MLP neurons of a small language model. Each row is named by its layer, matrix (up: input weights) and neuron, and shows model dimensions 48-111. Each number is 128 + 32 x the weight over its row's rms, rounded and kept within 0 to 255.
Before each neuron's rows, "fires on" lists the tokens most often at its 100 highest values on Wikipedia text that the model never trained on. A number after a token or word is its count.

fires on: " |" 53, "\n" 17, " S" 6, ":" 4, "|---|" 4
L10.up343 [136 155 119 135  95 140 135 131 141 140  80  92 117 114 100 167  68 156 163 149 141 168 130 206  93 164  96 150 156  81  88 156 189 111 154 110 158 120 155 189 100 144 151 113 192 113 181  96 109  84  83 183 103 119 155 113  71 163  95 149 150  84 102 202]

fires on: "d" 16, "k" 12, "ll" 8, "ev" 6, "ch" 4, "n" 4
L6.up159 [170 142  83 189 117 114 153 169 135 121 117 145 105 145 196 159 157 116 105 148 127 125 139 126  95 104 118 124  85 170 132 154 148 130 114 148 114 170 130 127 141  88  93 149 151 154  72 165 100 112  92 133 128 113 173  77 171 149 199 163 143  75 121 174]

fires on: " place" 15, " medal" 11, " y" 7, " career" 7, " stat" 6, " stand" 6
L3.up301 [103 205 173 143  74 115  76 168  66 151 177 168 146 118 117 166 149 122 163 103 199 110 140 226 116  90 153 131 121 117 124 138 128 120  80 164 104 146 124  83  72 173 119 128 139 174 187 133 149 107 203 131  80 145  99 156 163 160 184 144 111 177 126 155]

fires on: "n" 20, " |" 17, "c" 13, "\n" 11, " (" 11, ":" 8
L12.up28 [119 125 166 155 170 111 125 165 147 106 130 157 152 152 184 140 133  83 126 166 169 110 129 141 125 141  90 123 158 162  93 145 127  71 192 143 123 128 123 136 126 175 155 164  77 124 114 120 172  75 109 170  94 207 140 118 150 100 134 113 164 130 155 142]

fires on: " n" 21, " " 20, " 0" 8, " aff" 6, " (" 6
L6.up217 [141 110  94 140 100 149 186 128 122  97 111  98 116 142 136 147 134 150 182 176 155 135  99 163 109 110 126 114  94 117 122 138 122  86  99  55 108 126 133  92 154 141 132  92  92  51  87  84 169 108  76 213 107  90 126  98 114  69  85 100 147 111  74 115]

fires on: "\n" 33, " 2" 19, " " 5, " 1" 4, " 18" 4, " 5" 4
L7.up421 [151 142 144 157  79 157 122 105 146  94 133 155 111 124  65 170 150 151 153 117 139  90 121 109  84 159  83  98 126 129 164 119 225 114  42 121 150  97 142 110 120 136 154 168 182  90 145 110 126 117 123 128  72 101 179 103  70 118 136  66 133 104  98 157]

fires on: "m" 25, "ot" 17, " K" 16, "l" 12, "os" 9, "k" 7
L11.up293 [ 96 120 128 119 133 162 163  99 152 108 105  86 151 167 137  97  98 113 190 114 180  48 122 135 118 158 159 171 118 138  59 120  97  78  94 132 106 109 163 151 159 122 116 118 103 124  36 117 126  87 174 118 159 136 163  86 124  77 151 196 167 122 203 120]

fires on: "," 96
L11.up454 [145 105 169 152 135  68 103 128 169  69 108 143  90 149 158 152 129 147 103 171  90 133 114 173  87 185 113 133 146  94 156 144  97 233 137 103 129 176  95  93 138 175 132  84 190 131 110  92  55 127  96  78 107 112 148 138 129 135 102 135 122 142 132 107]

fires on: "an" 12, "ap" 10, "in" 9, "ip" 8, "ung" 8, "ing" 7
L7.up606 [ 57 115  89 110 166 151  46 163  60 102 153 153  96 105 151 113 129 103 126 118 180 148 130  51 124 122 132 121 154 137  97 106 156 161 105 150  97 119 123 135  71 127 145 139  81  62 161 147 101 125 144  46 144 170  78 112 161 195 132 111 125 105 107 108]

fires on: " of" 69, " Mc" 12, " am" 5
L3.up614 [ 74 134 168 113 184 112 136 133 140 101 185 104  98 142  74 129 183 119 110 147 107  52 120 139  90  61 115  77 146 130 110 110 119 198 105 182 160 111 170 144 121 166 172 144 171 140 149 179 137 140 157  98 114 106 164 134 129 136  98 145  98 104  99  83]

fires on: "s" 20, "\n" 14, " is" 13, "in" 11, "ce" 7
L4.up320 [ 95 135 123 137 123 104 117  98 109  97 138 176 114 186 121 145 147 135  95 106 121 178 114 129 136 212 163  60 118 102 127 129 163  91 133 115 120 106 132 114 126  92  94 156 122 117 171 153 187 176  94 138 181 162  36 126 150 147 205 102 135 140 122  55]

fires on: "w" 31, " W" 9, "art" 9, "ress" 8, "it" 8, " Act" 8
L4.up362 [165 130  82 145  95  68 120 150 129 135  86 151 134 137 122 118 181 144  83  97  93 120  94 171 123 103 185 156 105 109 143 105 116 148  94 116  96 176  88 121 126  87 158 115 133 155 162 129 170 101 193  95 163 192 130 137 107  65 142 148 165 120 197 192]

fires on: " of" 40, " the" 30, "ast" 6, " F" 5
L6.up94 [119 186 141 128 129  91 139  90 104 136 123 166 146 124 112 134 188 155 122  82  98  77  96 136 145  84 143 102 108 139 112 135  71 145 112 108 139 124 163 149  90 133 118 124 134 153 135 187 158 143 142 125 106 130 152 142  72 110  72 114 112  82 125  74]

fires on: " " 100
L6.up295 [ 62  82  92 165 171 157 105 122  68  79 137 163  63 108 130 179 124 120 162  95 126 155  88 139 121 159 155 113 116 131 106  96 121 115 121 104  79 133 116  93 148 100 145 116  63  91 149 162 172 152 184 168 124  82  51 156 161 151 188  93  72 212 105 138]

fires on: "," 20, " of" 15, "ed" 11, "/" 9, " |" 6, " was" 6
L10.up258 [133 119 118 113 155  82 112 187 131 149  95 139 162  83 113 134  90 145 123 117 104 145 138 213 124 148 113 151 136 159 102 130 137  79 137  96 185 149 160 101  87 142 113  94 132 137 164  80 214 123 108 133 163 130 152  87 125 128 177 123  98 123 100  88]

fires on: " |" 32, " 3" 14, " 2" 11, " S" 10, " 4" 8, "S" 4
L9.up587 [130 141 152 208 107 145 188 141 122 138  60 106 120 139 110  94 137 195 125 156 137 161 127 160 110 142 133 131 134 153  90 102 140  72 137 128 182 130 211 117 118 160 112 122 113 138 154 117  65 103 126 107 109 172 162  77 146 170  86 157 173 107  89 118]

fires on: "p" 33, "olog" 8, "b" 7, "l" 6, "qu" 5
L7.up208 [ 82 169 115  63 143 131 121  58  19 155 142 146 138 142 148 152 194  95 121 123  98 105  60 142 109 104 134 138 144 115 155 182  99 176  84  63 102 152 154 114 149  92  90 179 122 104  95 193 103 159  79 167  98  75 124 137 111 144 154 130 103  95 109 119]

fires on: " (" 32, " to" 28, "-" 11, "." 5, "o" 5, "," 4
L11.up547 [139 107 117 123  66  78 197 115 152  95 126 104 127  98 124 158 114 121 174 138 108  95 145 123 103 169 122 119 103 126 117 128  88 203 171  92 145 112 115 143 154 135 206 112 177 177  96 116  95 113  92 108 103 164 162 106  72 170 110 108 151 106 119 149]

fires on: " ab" 25, " str" 7, " w" 7, " am" 6, " st" 6
L3.up269 [ 62 115 154  96 136 169 170 100 132 134 136 116 111 121 147 137 119 107 110 183 137 100 133 161  91 126 165 143 185 194 144 145  97 142  99 124 164 115 132 175 120 125 122 144 137 129 124 155  89 121 162 186 188  96 120  77 110 141 115 177 112 138 122  53]

fires on: "m" 30, "p" 27, "s" 19, "sp" 6, "h" 5, "l" 4
L6.up564 [169 105  54 141  97 148 115 149 129  53 120 210 116 154 117 119 200 144 153 119 107 138 144 128 170 105 152 135 125 105 133 137 126  88 165  96 139  73 155 140  75 182 109 151 131 158  89 186 131 123  71 146 120 131 115 103  85 107 149  75 123 125 126 101]

fires on: "\n" 21, "'" 16, "'s" 15, " the" 10, " " 6, "ical" 6
L5.up110 [ 74 152 172 122  88 124 111 129 121 123 147 102 111 134 142 104 153 139 142 130 139 129 108 135 126 121 113 183 132 132 182 129 183 197 104  76 103 194  37 119 129  91 145  74 128  84 136 162  84 125 108 156  26  90 121 140 128 102  84 138 131  86 115 122]

fires on: " |" 88, "|---|" 7, ")" 4
L12.up166 [105 167 117 130 153 122 151 101 126 126 127 133 107 136  83 134  72 116 110 149 149 151 169 166 152 163 154 142 147 184 118 173 106 159 184 109 110 160 139 176  78 151 130  53 153  98  92  79 113  86 111 108  78 124 139  39  70 120 107 154 171 117  92 124]

fires on: "," 40, "ake" 11, " of" 10, "r" 5
L10.up345 [ 88 149  77 110 119 155 170 104 127 148 165  81 159 129  96 133 100 117  81 139  83 188  95 133 126 107 111  63 110 157  97 147 118 179 104 131 104 128 170 104 105 121 106 106  65 100 105  99  88  96 128 124 136 162 151 139 133 118 112 145 151 170 140  73]

fires on: "al" 30, "l" 15, "el" 8, "r" 7, "in" 6, "ad" 6
L7.up19 [ 51 117 138 144 132  86 146 138 155  61 182 139 123  80 155 164 127  85 101 151 141 144  65 199 128  89 128 101 138 112 168 114 132 102 166 144 102 110  93 127 129  99 161 151 165 166 120 142 200 195  93 155 147 123 115 123 160 169 166 174 127 145 143  75]

fires on: "ac" 68, " sim" 11, " ex" 8
L6.up301 [135 151 151 137 159 106 134 154  99 192 129 148  97 102  97 110  88 111  86 161 113 121  80 136 137 180 172 106 111 154 174 144 130 144 153 133 150  96 103 120  76 126 155 115 110 137  18 140  65 122  43 127 104 112 106 182 216 106 125 120 125 122  98 102]

fires on: "b" 17, "J" 12, "p" 9, "ig" 8, "S" 7, "F" 7
L6.up73 [147 135 180 201  90 126 124  83  96 108 165 144 134 138 105  94 147 150 187 101 175 124  98 127 151 164  99 114 163 104 136 115 166  82 172  90  73 112  77 109 170 151  88  65 108 119 129 148 134 175  93 124 146 165 123 165 161 113 165 176 111 168 117 170]

fires on: "ers" 24, "es" 12, " dec" 7, " Ass" 5, " ass" 5
L6.up577 [126 139 143 110 107 154 117  76 112  74 176  75 162 111  73  79 132  99 142  60 130  82 127 164 130 139 105 113 132 135 173 178  83 143  87 133 131 169 163 164 101  84 123 175  99 100  92 147 130 101 157 166 130 184  97 206 169  79 107 194 121 169 103 149]

fires on: "ast" 18, "art" 8, "ro" 8, "res" 7, " p" 7, "ac" 7
L6.up141 [159  96 130 135 138 162 156 117 202 123 117 180  99  92 153 127  96  77  84 181 130 100 128 123 137 150 182 137  86 153  95 103  75 176  49 158 153 142 112 199 139 105 151 160  95 177 186 164 145  92 134 108 130 123 177  99 159 125 124 161 160 132 132 107]

fires on: "B" 32, "A" 13, "J" 12, "F" 8, "R" 7
L4.up67 [172  81 142 179 131 129 122  88 156 135 180 178 132 129 107 119 144 135  89 105 138 117 144  92 136 158  59  93 130 192 127 190 179  97 170 143  68  88  95 121 158 142 128 118 125  87 173 137 118 164  94  91 143 136 159 137 134  69 158 140 142 124 102  85]

fires on: "\n" 43, " " 39, "art" 4
L5.up417 [110 165 119 202 179 105 123 155 129  99 140 143 126 194 135 152 179 119 151 109 129 134 109 170 155 124 128 107 171 119 138 152 120 110 145 119 122  98  99  99 141 143 102 183  88 140 160 121 225  87 150 181 109 135  71 143 145 133 163  83 139 137 102 109]

fires on: "ing" 31, "er" 10, "ed" 8, "f" 7, "it" 5, "u" 4
L7.up173 [103 115 169 163 151 125  60 129  87 171  87  94  83 141  46 105 123 152 137 150  69  93 158 121  97 138 118 116 147 230 172  79 171 161 161  34 138 166 124 112 128  88 117 104  55 108 153 164 141 124  95 111 164  97 122 149 167 132  75 127 110  49 148 164]

fires on: "," 34, " place" 14, " y" 5, " Ab" 4, " Pre" 4
L3.up637 [193 220  94 106 151 175 119 146 122 102 134 130 150 138 142 198 110 142 111 125 143 133 128 149 164 133 119 116 133 148 131 149 109  95  76 113 159 191 119 103  85 178 129  86 106 151 191 117 130 128 159 109 128 135  66 141 184 118 153 116 134 133  84 182]

fires on: "h" 39, "r" 8, "l" 6, "end" 5, "B" 5
L6.up271 [ 79 197  81 148 135 100 178 186 150  89  77  65  89 123 137  78 130  64 138 103 187 155  78 194  98 107 148  90 119 137 131 122 122 101 106 117 110  70  94  98  92 160 135 183 115 147 137 138 156 120  98 129  82 116 127 116 144 106 145 120  95 179 131 135]

fires on: " w" 27, " do" 15, "]" 6, "ress" 5, " town" 4, " them" 4
L3.up354 [ 64 100  82  71  80 134 137 146 106 139 148 145 118 128 108 123 205 138 139 142 113 146 147 160 101 179  88 125  98 131  52 134 118  87 140 181 162 142 115 130 131 141 156 107 130  73 142 142 108 115 131 203 157  65 119 143 135 106 131 145 132 151 124  43]

fires on: "\n" 88, " t" 6
L11.up582 [139 165  99 147  64 168 134 146 172  93 155 164 145  79 137  94 135 175 111 126  97 136  89  89  71 129 136 107 160 145 156 193 156  76 118 107 162 167 141  86 136  74 138 142 137 167 129 130 151 120  92 108  99 176 127 127 106 112 137  95 157 125 136  63]

fires on: "D" 32, "S" 14, "C" 13, "J" 6, "R" 5, "E" 5
L4.up215 [ 81 112 125 182 108 122 143 117  73 100 153 193  95 121  68  85 176 127 118 121 176 157 114  93 153 119  95  99 169 153 137 153 123 111 106 136  77 125  78 111 110 152 112  91 147  72  97 199 179 162  61  92 190 141 129  77 138 152 146 113 121 151 115 101]

fires on: "en" 16, "or" 12, "ar" 11, "os" 10, "r" 9
L10.up139 [ 41 187  47 102 106 123  97 128 122 139  92  98  96 170 110 103  99  74 144  79 184 144 104 147 106 170 129  76 123 132 146 145 121 116 148 173  84 153  80 133 103 140 109 144  97  92 155 128 106 180  90 172 116 123 115  95 198 107 102 164 127 109 165 124]

fires on: "ary" 17, "ly" 14, "ag" 11, "A" 7, "ociation" 5, "ity" 4
L4.up581 [105 141  65 143  97  56 117 120 168 108  87 173  98  90 151  80  94  89 171  99 116 106 115 145  85 102 116 149 120 156 154 158 205 114 167 122 173 130 168 158  99 140 131 139 144 132 133 107 168  74 144 154 146  99 153 101 127 135 156 169  95 212 161 104]

fires on: " dis" 30, " Ad" 16, " inst" 9, " ph" 8, "ac" 7, " Ar" 4
L12.up481 [126 123 152 166  70 115 142 165 116 195 125 106 103  72  88 143  97 180 151 160 137 159 107  87  77 130 160 134  79 138 125  94 115  79 166 164 137 179  36  78 104 104 165 165 143 153 123 129  86 110 125 102  97 107 133 150 164 145 124 110  88 162  85 100]

fires on: " time" 25, " career" 24, " but" 13, " history" 7, " medal" 6, " place" 5
L3.up249 [ 99 105 128 123 152 150  74 119  75 200 121 141 111 129 121 135 136  96 120 108 154 181 140 165 141  85 189 153 140 137 126 124 124 143 143 135 132  91  74  93 117 106 130 140  99 120 142 135 209  40 175  75  96 160 121 178 122 188 110 117 150 175 159 103]

fires on: " |" 21, "|" 19, " G" 14, " E" 5, "ople" 5, " L" 4
L10.up449 [ 97  72 167 146 159 115 162 177  91 111 111 124 145 101 177 162 117 167 114 112 157 100 209 121 137 140 136 153 109  75 100 116  89  97 130 113  72  55 103 133  69 153 121  93 145 171 108  98 125 114 107 124 128 166 131 123 114  76 122 187 153 157 134 228]

fires on: " sp" 27, " aff" 12, "sp" 10, "s" 8, " pol" 5
L3.up579 [193 108  79  87 105 167 102 104 133  64 188 145 111 169 122 144 178  88 134 104  86 135 101 143 136 155  94 108 192 114 137 176 125 110 113 142 113  96 143 115 167 121  96 168  85  95  72 105 124  79 101 171 123 109 128  91 133 102 134 119  59  97  78 114]

fires on: "\n" 81
L12.up255 [137 153 115 160  80 115 142 111 148  75 132 125 128 147 111 144 151 156 194 143  99 103 140 112  53 128 115 144  96 127 144 161 113 139  86 156 174 101 106 148  60 155 114 181 138 181 185 133 137  75 129 109 115 128 166 147  58 172 108 113 168  76  94 117]

fires on: "\n" 29, "id" 17, "ag" 13, "m" 10, " |" 6
L11.up509 [115 128 126 158  86 153 143 147 132 143 172 155 146 132 107 122 107 147 108 181 163 126 152 138  96 148 123  96 124 145 118 209 154 156  46  86 100 139  98  96 132 162 133 114 154 138 137 135 156 136 119 144 112 163 116 164 134 161 136 105 181 105 162  10]

fires on: "–" 27, " t" 23, "-" 20, " in" 5, "T" 4
L6.up604 [153  48  56 128  77 130 149  88 203 126 136  99 151  99 149  80 115 152 155  93 107 161  88 121  81 122 152 111 134 149 164 201 110 132 140 101 104 161 155 156 148 126 136 161  92 160 159 135 136 106 136  84 171 107 147 144  85 176 117 125 161 129 121 124]

fires on: "w" 28, "and" 21, " up" 6
L5.up287 [106 140 141  92 129 142 180 122 160 100 109 161  95 133  84 107 133 138 148  71  89 169 102 110 120 172 138 104  93 118 163 129 152 150 146  96  99 132  83 122  95 105 147  81  95 122 189 169 135 131 170 128 132 135 100 107 138  96 113 139 129 167 176  90]

fires on: "ad" 22, "at" 12, " Ar" 10, "on" 9, "our" 8, "ag" 5
L11.up630 [107 129 122 101 109 178 115 106 156  75 184 148 150 121 104  75  99 147 178 160 171 120 125 169 133 116 114 140 132  67 128 140  16 108 130 122 111 111 153 121 127  60 151 189 143  85 164  99 121 181  83 163 112  75 163  97 140 132 145 145 113 172 153  91]

fires on: " an" 15, " p" 13, " s" 13, "j" 7, "8" 4, "v" 4
L6.up423 [146 140 135 106 120 145 221  76 112 152 170 186 103 129 141  75 112  90 160 139 119 147 151 185 128 156  83 121 180 116 115  95 139 152 106 110  96 150 136 158 135  63  70 124  99 139  67 146 159 108 140 160 162 103 155 110 158  96 137 139 117  56 130 116]

fires on: "," 76, "\n" 14, ")" 4
L11.up566 [119 115 187  87 159 107  99 159 169 118 133 146  82 113 182 112 142 139 106 182 142 131  81 163 114 181 109 148 115 101 154 170 151 167 171  91 148 181 158  60 113 141 144  51 139 116 163 125  84 117 102 132 158 137 191  82 160  69 143 122 155 125 173  96]

fires on: " as" 18, " and" 12, " p" 10, " P" 10, "ome" 8
L12.up175 [160  83 108 149 146 181 109 114 126 166 116 136 161  91 195 152 130 144 123 128 105 188 105 120  95 213 125 127 111 171 141 143 147 111 113 107 112 110 177 188 111 149 111 137 141 130 133 143 163 127 122 103 127 189  94 134  82 135  93 133 146 143 130 149]

fires on: " p" 66, " P" 20, "p" 7
L10.up539 [114 147 135 116 170 163 186  67  89 114 145 131 140 106 142 161  84 121 134 124 114 137 108 156 124 166 128 183  84 141 148 110 144 159  84 179 145 125 113 136 123 103  77 124 146 115 167 151 166  81 117 152 155 140 182  97 138 127 104 179 143  26 142  91]

fires on: "r" 15, "ent" 14, "ad" 10, "ial" 6, "or" 5, "he" 4
L10.up235 [169 107 128 192  77 123 127 138 150 115 195 131 138 143 108 116 127 104 130 137  87  67 117 182 136 126  99  76 137 125 136  86 167 101 109 139 166 145 104 147  65  60 138 174 207 153  91 153 169 160 112 172 125 162 136 129 108 113 106 190 109 119 114  83]

fires on: "elf" 14, "her" 12, " Church" 8, "ater" 7, "ow" 7, " well" 7
L4.up99 [144 125 144 179  43  93 129 100 154 188 145 125 158 168 155 112  77 165 163 154 108  99 157 136 127 169 133 154 163 139 167 163 122 125 146 153 118  85 238  78 118 161  84 127 166 115 129 107 135  84 125 158 142 110 141 217  91 105 137  96 134 162 138  89]

fires on: "al" 32, "l" 21, "ar" 10, "p" 5, "c" 5
L7.up458 [136 184 150 148  97 135  85 108  69 171 158 156 163 138 172 196 118 158 113 120  84 131  96 150 102  80 163 110  93 187 137 105  83 193 108  86 119  87 128 178 132  86 132 147  99 149  78 169 117 110  92 148 141 115 195 135  86 107 107 142 176 167 104 132]

fires on: " |" 26, " " 25, " 0" 14, " —" 6, "0" 4, "1" 4
L3.up621 [154 121 133 157 108 162 127 112  95 122 139 158 150 158  98 156 101 100  97 134 170 147 101 148 115 130 163 118 161 179  97 146 134 109 118 121 128 119 176 131 174 160 247  89  67  78  62 132 110 121 133 219 117 123  72 107  94 142  82  44 137 110 134 131]

fires on: "uring" 11, "inning" 10, " After" 9, "ing" 8, "fter" 8, " of" 7
L4.up616 [125 120 139 143 185 101  98 127 187  84  90  78 140  97 105 103 111 148 155 166  98 110 139 109 103  75 139  59 148  77 107  94 102 165  63  95 109 170  97 142 129 125 106 149 174 117 232 161 128 111 112 122 123 160 141 137 150 186 142 131  85 131 109  90]

fires on: "r" 45, " dr" 15, " contr" 6, " Dr" 6, " at" 6
L11.up351 [128 123 136 154  97 121 121 126 122  43 120  98  88 157 154 127 206  82 176 178 118  97 150 143 120 111 146 163 107 115 137 134 129 165 172 112  65 146 115 108  77 101 178  86 129 137  81 152 165 173  83 104 143 120 138 165 163  66  77 122 113 154  72 129]

fires on: "it" 29, "." 10, "enn" 9, "ur" 7, "im" 6, "ul" 6
L10.up406 [ 87 116 139 131 145 163  63 123 122 139 216  96 112  85 103  86 107  99 114 121 153 137 164 125 202 147  96 143 101 159 179  83  82 107  78 122 142  89 132 107 157 120 158 101 126  75 116 128 157 142  77 187  94 141 105  79 155 144 122 124 133 176 160  90]

fires on: " be" 45, " have" 13, " not" 12, " had" 11, " con" 4, " it" 4
L5.up408 [154 130 167 153 135 124 105  62  86 173 117 145 111 130  73 113  98  94 143 152  87 142 145  49 104 121 137  85  57 105  86  93 120 145 169 155 136 152 154 130 140 196 105 123 179 127  97 141 136 105 135 131 160 158 161 145 199 115 143 127 132 142 138 126]

fires on: " f" 48, "el" 10, " pr" 9, "ivil" 5
L12.up588 [109 143 112 116 151 114  50 124 165  66 107 137  84 149 122 140 137 157 177 100 165 139 110 156 148 129 119  92 150 176 136 112  96 158 196 115 124 174 132 134 117 134  64 108 117 132 151  99 175 130 130 140 152 167  62 101 127 144  91 101 109 128 180 126]

fires on: "A" 59, "C" 9, "R" 6, "g" 5, "L" 4, "G" 4
L9.up103 [157 166 147 152 100 142 147  74 113 123 138 193 144 130  77 119  97 152  79  86 108  99 123  98 117 171  92  78 165 132 131 156 132 115 128 147  85 126 141  52 116 113  90 158 117 120  47 138 138 139  15 180 139 126 134 157 131  80 161 136 138 133  92  47]

fires on: " and" 24, "ical" 9, "al" 7, " +" 7, "ivil" 6, "," 6
L7.up447 [122 185 112 121  89  80 157 101 130 103  94  59 110 154 140 174 152 153 152 163 160 113 118 122 131  77  98  85 111 101  95 130 102 112  90 102 148  94 157 137 128 125 138 164 102 148 155 125 100 173 144 120 150 198  89 102 131 136  99 114 156 156 134 138]

fires on: "ly" 33, " of" 18, "," 15, " and" 7
L10.up529 [ 87 131  62 176  98 131 196 118 161 148  94  76 128  85 134 138 165 137  97 125 105 138 107 123 130  81  76 114 125  91 141 122 138 141 131  99  96  71 108 188 121  96 118 132 104 105 194 105  84 101 174 122 164 190 120 130  47 160 125 134 168 173 127  29]

fires on: "ad" 32, "he" 17, "ak" 6, "our" 5, "ered" 4, "E" 4
L10.up184 [ 79 192 112 124 132 117 117  77 143 110 110  92 103 107 102 133  93 142 157 167 154  94  75 137 168 115  79 153 167  62  82 144  86  94 120 122 112 123 127 148 105 127  69 182 253 100 139 165 187 189 138 125 118 107 168 104 129 136  89 176 153 137 118 128]

fires on: "al" 49, "ur" 12, "enn" 7, "ld" 4
L4.up561 [ 71 124 108 173 117  83 124 115  44 167 200 104 146 119 131 162  78 137 117 110  99  66 125  88 142 107 139 103 147 101 162  97  43 160  48 148 135  84 174 128 133  70 131 150 137 125 144 142 166 130 103 177 121 161 152  98  97 102 190  69 140 168 135 115]

fires on: " d" 22, " f" 8, " int" 6, " pr" 5, " em" 5, " exp" 4
L10.up496 [ 89 153 113  73  97 137  87  69 122 120 118 199 131 110 113 135 136  85 162 109 159 148 128 106 129 163  92 100 102 166 153 138 134 138 134  70  80 111  63 142  90  98  73 157 186 128 165  96 137 147 136 165 144 153  92  63  86 134  68  97 104 142  94 130]

fires on: "k" 26, "m" 14, "K" 12, "ino" 10, "b" 5, "g" 4
L12.up286 [153  93 130 169 104  72 123 147 144  86 137  56 144 163 107  49  99  68 151 118 187 139 136 143 123 100 170  95 137 164  55 109  66 148  92 153  67 112 150 135 105 108 122  88 108 124 148  66  98 118 160 128  88 129 120  98 141 133 117 184 135 105 188 163]

fires on: " as" 65, " has" 16, "es" 7
L12.up445 [145 121 109 190 111 165  75 148 136 131 132 185 103 131 143 151 123 108  84  97  43 135 130 111 123 115 154 114 132 145  88 117 130 104 138  88 144  80 196 173 126 113 107 164 125 113 101 139 157 150 146 140 100 132 103 120  70 152 133 114 111 182 110 122]

fires on: " and" 15, "ing" 13, "ac" 11, "al" 8, " of" 8
L10.up40 [128 172 136 114  96 117  77 144 100 137 137 149  74  77 152 148  82 102 123 118 130 120  81 158 158 126 127 121 106 157 190 100 148 174 148  97 121 133 122 193  99 187  87 106 146 117 115 138 182 144  79 116 139 203 104 150 196 186 153 145 136  96  86  98]

fires on: "om" 13, "m" 12, "p" 10, "unn" 8, "ult" 8, "erv" 6
L9.up434 [110  90  88  99 163 132 148 130  90 153 106 104 143 109  99 121  65 109  76 141 153 120  77 189 163 158  91 119 130 167 145 144 146 163  93 129  64 110 131 100 150 208  86 151 118  86 147 148 165  98  93 153 112 185 121 111  74 179  83 143 150  86 166 126]

fires on: " a" 42, " " 13, "e" 7, "g" 5, " as" 4, "ag" 4
L9.up216 [157 113 166 167 133 146 110 149 138 117 163 157 100 152 133 110  67 104  76  85 112 107 115 114 141 104 144 122  98 136 170 166 123 120 141 102 145 143 171 182 168 131 142 101 102 108 168 153 138 160 111 189 102 165 123 115 116 189 137 141 168 118  38 125]

fires on: "|" 48, " |" 12, "et" 11, " s" 6, "v" 4
L11.up396 [103  40 146  98 132 131 128  93 103 133  98 165 118 125 119  89 106 144 126 103 154 116 164  75 179 156 118 119  86  81 165 106  88 129 121 130 146 111 159 183  78 146 107 105 188 128 141 165 163 115 126 111 161 167 108 127 123 126 142 179 174 136 162 145]

fires on: "\n" 54, " was" 21, " is" 11, "″" 5, ")," 5
L12.up535 [156 158 141 208 190 110  84  99 162  87 132 171  71 148 155 170 131 137 144 169 127 128 118 140 133 116 132 110 108 140  42 123 148 117 128 117 114 148 160 155 143 137 103 118 149 160 107 142 188 114 156 142 133 167 131  94 148 110 161 110 161 102  92 148]

fires on: "ing" 44, "on" 12, "in" 10, "es" 6
L6.up451 [108 100 139  83 157 207 108 139 114 111  77 157 118 107 131 153  93 125 128  86 199 141  89  54 141  93 164 157  94 138 126 128 146 143 121 152 124 166 113 152  80 113 136 147  94 104 196 158 126 184 131 157 100 132 138 111  97 140 164 171 138  98 125 111]

fires on: " and" 29, " be" 24, " of" 7, "it" 7, "r" 6, " been" 6
L11.up150 [145 139 119 156  93 152 135 148  52 141 117 133 138  87 149 131 131 155 197 198  40 153  77 102 174 164  86 145 167 133 139 131 130 187  95 108 152  93 133 162 113 156 169 124 100 125 129 156 140 131 175  94 151  76 155 107 156 111 187 125 186 113 149 138]

fires on: " has" 15, " had" 14, " have" 11, " two" 10, " who" 7, "'s" 7
L4.up624 [165 157 142 134 148  71 163  88  91 133 139  95 178 147 135 104 110 125 138 151 120 127 196  79 141 107 163 122  98  67 128 114 133 172 120 167 125  77 143 122 128 177  83  89 149 113 124 146 100 146 109  93 127 149  92 137 110 112 141 114 110  88  96 119]

fires on: "d" 16, "k" 8, "l" 8, "C" 7, "ly" 7, "vel" 5
L7.up89 [ 72 169 108 126  88 110 143 147 193 114 100 162  80 159 151 156 139  83 121 135 105 108 119 137  80 140 132  90 138  94 124 132 150 138 152 131  73 157 111 189 122  92 122  92 134  77 139 172 138 145  93  97 183  86 119  82 130 186 200 150 145 111 135 148]

fires on: "en" 16, "an" 16, "qu" 13, "ar" 6, "un" 6, "ff" 5
L7.up245 [136 132 122 110  89  80  61 137 137 120  97 192  58 155 175 118 108 136 157  97 135  55 164 135 134 178 107 107 182 165 118 158 155 121 170 144  62  55 145 140 116 128  62  86 133 106 131 142 121 192  91 137 131 129 155  76 144  73 103 160 176  86 125 132]

fires on: " w" 30, "w" 26, "it" 9, "m" 6
L10.up318 [149 110 125 147 111 125 117 182  53 116  70 157  74 115  88 134 139 166 126 110 146 110  92 186 126 124 137 155 131 165 151 107 132 177  80 170 123 113 124 116  99 176 132 131 176 104 108 142 157 159 161 111 142 218 131 128 104 110 158 126 196 130 169  92]

fires on: " of" 30, " than" 12, "ite" 8, " and" 8, " or" 4, "." 4
L5.up540 [ 64 158 107 155  95  51 154 181 103 123  53 137 163 102 102  73 109 152 192 127 133 152  92 121 120 111 141 153 105 126 161 128  78 193 111  83 129  96 115 187 111 154 172 108 150 133 109 107 132 101 135  92 107 165 106  94 116 126 174  85 152 156 134 132]